config = dict(
    norm='rmsnorm',
    norm_place='pre',
    positions='rope',
    rope_base=10000.0,
    rope_fraction=1.0,
    bias='none',
    init_std_qkv=0.0417,
    init_std_up=0.0597,
    init_std_down=0.0597,
    lr_head=0.0134,
    grad_clip=0.5,
    batch_tokens=131072,
)
MLP neurons of a small language model. Each row is named by its layer, matrix (gate and up: input weights) and neuron, and shows model dimensions 112-239. Each number is 200 + 40 x the weight over its row's rms, rounded and kept within 0 to 999. A neuron's up and down rows have the sign that makes its largest values positive.
After each neuron's rows, "fires after" lists the tokens most often just before its 100 highest values on Wikipedia text that the model never trained on.

L5.gate203,217,194,231,173,260,202,215,243,250,156,215,199,206,154,209,244,170,229,149,285,191,198,246,175,231,243,218,194,203,129,188,232,226,223,187,136,238,200,223,235,210,180,163,178,303,201,234,144,186,208,203,225,160,245,154,179,229,199,187,178,221,140,195,197,201,189,202,193,234,237,161,204,191,218,254,147,256,207,237,245,198,172,169,178,230,225,177,207,170,211,192,261,215,180,238,203,180,181,169,191,172,286,229,211,270,236,315,252,226,120,158,174,194,255,217,194,225,265,247,131,160,184,236,166,242,217,135,153
L5.up203,152,218,113,175,208,233,238,195,166,168,177,189,190,276,243,193,233,279,218,133,205,232,208,185,190,228,246,221,193,66,212,241,262,178,186,106,223,199,208,198,193,219,199,140,232,167,220,145,179,196,199,210,204,249,228,228,199,211,163,114,226,166,179,235,257,184,214,249,206,230,212,251,187,140,190,144,265,219,235,236,225,175,134,218,204,82,165,222,205,182,270,152,214,180,228,190,176,261,202,138,206,322,139,180,168,153,169,218,189,194,187,211,171,194,226,182,179,113,169,179,248,131,223,186,180,266,174,177
fires after: " on", " in", "On", " On", " June", "In"

L3.gate155,165,182,237,123,255,184,216,248,154,235,248,135,216,169,200,129,190,177,192,241,160,207,161,178,239,115,261,249,252,213,204,185,180,249,203,215,204,166,127,146,181,223,224,173,208,207,208,167,167,157,175,161,219,242,147,199,236,243,193,230,165,151,196,244,191,119,154,227,102,203,185,201,131,222,158,182,167,254,217,238,212,162,239,249,294,193,251,131,176,134,156,170,252,154,236,275,239,213,194,244,234,157,163,212,166,188,230,253,225,148,126,290,163,215,219,227,290,228,135,207,110,223,163,230,237,215,212,220
L3.up155,188,151,219,238,237,252,191,234,171,231,194,109,260,117,289,148,133,222,229,203,210,214,174,207,222,185,274,216,206,204,96,292,220,244,257,197,270,179,184,182,160,166,267,111,203,193,207,238,198,143,183,107,233,230,171,174,183,212,134,253,156,257,177,172,251,187,208,188,201,209,223,227,215,197,193,196,241,221,241,163,220,168,161,213,169,173,185,147,171,197,203,153,266,222,207,174,163,209,233,218,263,224,209,201,176,194,162,231,261,168,184,253,240,223,193,177,252,188,194,142,214,140,171,175,243,180,229,212
fires after: " in", " In", " 18", "In", " 180", " 16"

L5.gate341,249,210,268,185,185,181,261,222,217,183,188,183,141,183,201,192,147,205,149,226,248,193,195,223,131,222,185,173,178,295,180,267,211,198,136,193,194,244,193,243,203,153,125,220,176,156,178,203,214,167,197,248,195,246,208,157,165,162,238,204,152,212,195,195,195,216,159,268,178,187,191,102,168,313,189,229,130,201,195,142,209,164,317,227,213,202,221,197,279,203,208,257,195,266,209,179,238,195,157,161,281,218,175,196,224,200,216,169,239,171,256,277,238,227,152,234,233,255,267,272,168,207,119,248,261,285,240,237
L5.up341,266,169,230,247,186,197,221,263,148,157,231,129,141,135,166,243,189,194,150,180,246,188,219,248,236,155,199,269,196,187,211,150,294,237,156,91,224,266,247,216,213,236,153,226,208,147,246,201,137,177,206,274,199,219,257,197,259,221,188,173,177,170,223,181,275,274,250,171,243,259,243,195,232,156,165,244,223,226,157,194,206,190,205,159,275,175,164,196,211,180,247,203,182,206,145,177,150,141,135,223,177,164,215,226,256,296,203,155,151,164,209,191,191,184,219,147,243,202,184,175,248,186,226,172,309,243,219,206
fires after: ":", "=", ".", " as", "\n"

L3.gate119,175,229,168,221,171,182,230,211,236,221,197,190,215,207,183,205,266,192,173,213,143,161,159,245,202,189,239,189,192,185,218,187,260,177,206,228,236,234,239,302,167,219,200,130,150,253,154,195,181,183,187,213,279,165,247,213,234,165,183,126,175,167,205,223,167,216,138,159,141,163,156,221,253,178,203,171,241,192,189,201,235,209,151,99,134,175,225,308,157,195,166,147,224,167,196,209,166,153,187,252,234,224,159,291,239,206,236,201,187,158,182,214,290,187,222,181,260,171,204,157,152,173,159,228,259,144,250,174
L3.up119,146,275,184,189,84,236,160,250,154,274,210,240,214,238,183,254,183,236,213,178,181,143,177,325,133,173,122,254,227,186,215,221,180,265,214,209,282,172,259,153,241,229,224,179,176,237,197,189,221,139,186,251,229,145,179,222,228,261,239,172,202,211,172,204,119,192,202,294,214,156,189,216,214,209,182,219,198,178,181,189,217,176,143,187,220,207,257,148,180,195,239,167,167,273,221,226,203,250,130,162,184,214,148,213,213,184,249,192,257,105,233,208,156,149,211,240,152,183,289,253,158,153,129,265,201,271,259,153
fires after: "|", "\n", "-", " the"

L5.gate138,230,144,229,157,187,185,193,191,182,143,272,236,251,232,186,205,226,141,219,173,213,263,150,202,194,163,285,135,225,217,193,146,208,186,170,292,275,235,210,165,155,248,139,262,211,217,244,186,232,184,209,166,232,245,131,204,166,230,194,186,169,164,267,283,148,158,146,170,206,147,224,207,167,198,161,171,193,142,164,195,233,227,175,157,137,205,214,201,215,202,237,206,223,199,219,233,185,180,174,184,175,149,256,177,234,205,184,170,158,205,169,162,199,269,165,177,245,77,211,206,235,153,199,202,249,219,224,176
L5.up138,128,221,179,202,248,238,278,217,233,255,211,203,149,159,195,151,277,192,194,233,268,265,198,201,214,275,275,182,251,219,231,187,318,158,244,206,167,177,248,242,215,165,223,234,168,164,233,228,242,154,228,230,139,192,194,238,219,232,198,177,174,226,165,174,169,174,181,143,148,248,170,211,154,184,184,226,244,233,227,201,216,206,125,156,123,131,231,195,217,197,224,175,284,223,225,145,201,159,211,228,242,263,124,179,141,210,154,202,177,194,204,204,184,205,178,143,259,166,178,200,224,201,206,149,140,205,176,195
fires after: " in", " to", "In", "ci", "ti"

L3.gate107,169,239,147,203,157,183,253,168,185,210,246,182,192,137,255,146,206,140,168,109,227,157,195,180,81,241,152,250,237,234,236,239,172,211,190,182,150,187,208,206,229,186,184,299,192,156,224,294,245,151,242,191,282,163,230,269,239,172,252,150,167,229,215,179,171,158,134,205,217,278,228,163,209,182,278,232,239,213,166,219,132,220,201,125,181,224,206,146,167,220,195,193,240,211,211,163,210,225,171,154,203,152,169,220,174,150,255,142,204,137,210,220,168,208,159,230,158,146,224,170,192,122,199,122,224,200,229,129
L3.up107,155,255,110,223,210,187,178,219,215,228,249,161,184,215,134,261,208,102,218,226,103,107,238,211,232,206,197,178,213,188,205,155,195,229,225,150,231,211,189,158,126,193,187,160,133,210,256,264,182,198,173,191,199,112,214,184,208,175,156,195,210,185,230,246,201,208,250,188,115,217,226,214,129,187,185,203,214,206,148,243,201,181,249,192,209,227,238,177,159,273,153,170,199,186,248,256,233,201,139,258,267,193,221,241,191,166,214,249,265,241,205,118,226,187,228,94,227,149,149,160,201,287,248,255,282,193,153,240
fires after: "=", " ="

L2.gate31,159,258,227,204,247,173,304,189,136,170,191,234,210,96,205,142,181,204,209,148,205,255,215,119,158,144,177,188,246,186,233,175,193,266,191,153,217,183,234,190,214,275,116,170,277,145,210,165,209,180,203,152,202,225,184,232,233,179,197,169,206,214,198,212,170,257,237,154,164,165,213,239,214,241,216,169,227,225,196,253,269,196,232,122,220,187,283,245,226,158,236,214,214,233,287,216,230,215,203,232,237,223,146,219,187,129,275,177,259,226,143,255,208,208,269,236,149,198,210,230,168,221,216,205,240,138,256,213
L2.up31,215,193,226,251,171,214,256,179,174,211,235,218,265,188,271,198,260,222,236,154,217,187,133,306,157,140,180,201,178,259,165,227,192,200,129,279,217,288,213,216,213,205,205,80,267,152,157,143,139,220,200,188,185,238,160,227,227,270,195,188,214,200,192,144,199,226,296,188,147,163,205,196,245,226,139,249,182,257,215,156,142,147,197,198,169,193,166,200,221,182,239,213,163,221,152,178,169,258,318,164,266,210,246,129,239,199,198,190,129,194,290,231,215,211,205,125,186,102,220,181,260,181,209,151,191,174,209,208
fires after: "."

L2.gate340,195,241,215,234,187,150,204,235,147,129,199,158,205,223,211,157,155,183,191,149,193,150,193,151,188,228,242,180,149,229,205,168,179,171,220,208,160,184,261,230,284,250,181,224,177,171,261,195,188,193,275,185,221,166,110,152,242,216,160,127,223,238,223,217,228,192,175,172,200,210,96,126,192,232,187,206,241,144,194,231,252,232,262,198,128,149,201,279,249,274,202,316,198,133,135,153,192,148,252,189,204,231,134,249,175,110,205,247,239,185,217,190,249,230,198,165,232,227,127,250,205,181,213,179,192,208,186,218
L2.up340,221,208,215,171,225,138,223,158,166,200,229,111,237,115,219,163,165,134,172,120,151,138,233,226,177,148,144,176,221,216,179,168,211,162,201,296,186,208,144,205,145,230,168,279,156,154,219,198,188,140,202,221,156,174,137,197,190,232,160,214,226,226,173,224,279,174,320,216,218,250,142,194,223,160,258,105,268,230,155,290,167,197,210,168,167,62,247,244,192,181,232,280,139,209,262,261,156,121,177,211,211,230,249,212,201,158,198,171,212,206,230,222,252,158,229,207,227,156,189,188,218,226,207,134,225,132,164,177
fires after: "=", "pin"

L2.gate315,195,196,204,142,266,229,257,200,173,159,214,215,256,206,196,235,189,183,204,244,186,196,179,210,168,191,209,193,176,163,252,196,198,202,178,170,248,236,173,249,180,218,125,252,143,153,259,180,222,139,209,197,241,231,276,160,174,182,264,197,176,215,141,216,220,215,171,216,89,171,288,214,173,244,275,176,200,213,194,214,157,159,209,233,214,210,160,147,220,202,166,188,224,222,166,234,224,203,227,215,230,179,221,224,212,170,150,255,199,234,135,211,106,252,254,182,274,222,185,175,211,149,170,250,237,221,169,58
L2.up315,234,167,144,201,218,247,216,217,226,191,328,207,245,210,232,206,214,175,228,155,238,126,167,226,195,181,191,152,261,256,177,155,236,195,140,274,255,256,231,219,185,201,200,151,222,202,240,152,238,169,187,221,215,189,249,184,221,233,231,188,184,246,200,206,152,223,277,192,192,252,215,184,202,221,170,143,234,205,243,269,201,198,217,194,154,203,209,202,235,200,205,184,103,240,156,176,241,178,169,224,156,176,201,226,116,249,198,222,182,211,124,256,178,225,277,182,207,166,231,166,206,141,204,207,261,155,214,158
fires after: ".", "="

L2.gate178,165,192,117,230,142,180,169,156,210,219,167,208,224,156,176,185,230,184,126,200,174,171,130,240,215,195,255,173,186,192,160,276,235,134,200,247,189,183,247,227,176,210,167,294,155,186,178,143,227,189,179,196,176,234,191,287,252,174,198,175,219,299,205,181,200,157,227,139,143,169,167,214,160,265,220,232,237,197,146,193,212,269,177,161,250,148,155,213,264,239,217,217,112,145,151,173,219,187,263,297,182,226,169,173,197,238,231,161,194,208,228,202,235,186,221,225,231,238,167,220,228,266,227,270,168,211,140,209
L2.up178,192,192,224,164,221,189,224,158,158,171,196,184,144,224,234,243,152,194,219,218,222,154,187,209,193,236,151,183,290,182,149,215,149,149,206,179,296,234,251,202,248,249,172,183,220,215,190,143,208,183,233,221,146,225,223,195,183,188,249,135,224,120,284,212,135,227,183,232,193,145,139,236,145,263,237,157,218,175,200,271,226,154,177,318,188,251,253,278,108,203,164,118,251,128,238,185,144,235,148,211,202,220,232,220,215,177,202,185,164,191,240,200,225,296,222,219,172,203,224,197,200,261,206,259,209,204,187,261
fires after: "|", "\n", "\n ", "\n\n"

L2.gate489,191,145,228,144,162,240,192,196,223,171,163,226,257,182,245,173,197,215,140,178,181,166,157,237,184,192,219,234,228,219,174,218,198,179,179,262,235,236,175,214,233,211,220,144,119,217,214,146,208,124,113,231,249,240,241,220,229,276,239,202,209,171,174,188,180,156,175,164,200,212,150,128,176,189,180,185,173,181,145,154,218,213,279,233,228,169,232,188,169,172,154,247,197,211,209,251,150,211,138,242,157,227,228,205,143,226,211,274,163,215,141,185,140,226,285,214,240,190,290,159,211,72,170,204,179,187,233,173
L2.up489,287,186,159,230,174,141,221,222,221,198,262,214,298,174,183,280,207,247,207,160,206,226,122,218,215,179,163,245,219,177,240,190,140,233,212,221,214,179,186,231,187,189,202,159,178,188,154,229,234,239,191,204,249,220,205,165,159,185,233,180,236,154,220,205,195,226,175,167,190,205,210,180,201,114,212,242,149,171,136,189,179,134,276,193,214,174,248,167,195,128,180,224,259,265,153,163,146,184,148,231,170,201,232,219,185,132,235,210,186,250,204,222,221,217,211,183,234,190,189,101,240,220,207,216,100,159,217,172
fires after: "=", ".", ")"

L2.gate269,285,186,205,199,139,167,186,212,249,164,209,137,217,218,202,222,189,188,223,175,199,207,184,205,151,253,215,228,226,236,191,225,152,146,235,285,226,211,289,225,265,232,223,208,130,179,193,202,242,133,165,193,200,174,235,102,314,175,136,195,171,205,128,183,188,212,308,201,170,233,112,146,198,265,218,194,193,202,255,183,158,282,162,200,205,232,226,209,221,202,204,207,188,195,162,162,192,198,175,215,152,225,182,174,165,272,232,235,207,153,184,179,229,263,187,150,246,184,241,134,200,185,169,222,258,204,185,191
L2.up269,233,254,309,125,185,201,217,213,235,185,210,211,159,177,232,225,189,258,219,175,116,125,212,166,307,223,256,190,194,189,146,176,205,122,264,203,235,176,222,188,253,168,225,197,206,183,187,275,188,202,202,192,148,207,195,212,223,214,254,250,165,128,198,147,139,205,241,254,168,198,211,250,144,198,230,225,237,156,140,245,219,276,137,224,240,163,189,188,201,133,203,184,233,229,199,149,248,225,196,240,223,211,173,136,202,167,194,208,218,199,191,239,266,191,189,183,203,220,253,143,228,230,155,283,172,234,221,192
fires after: "|", "-", " =", ")", " (", " St"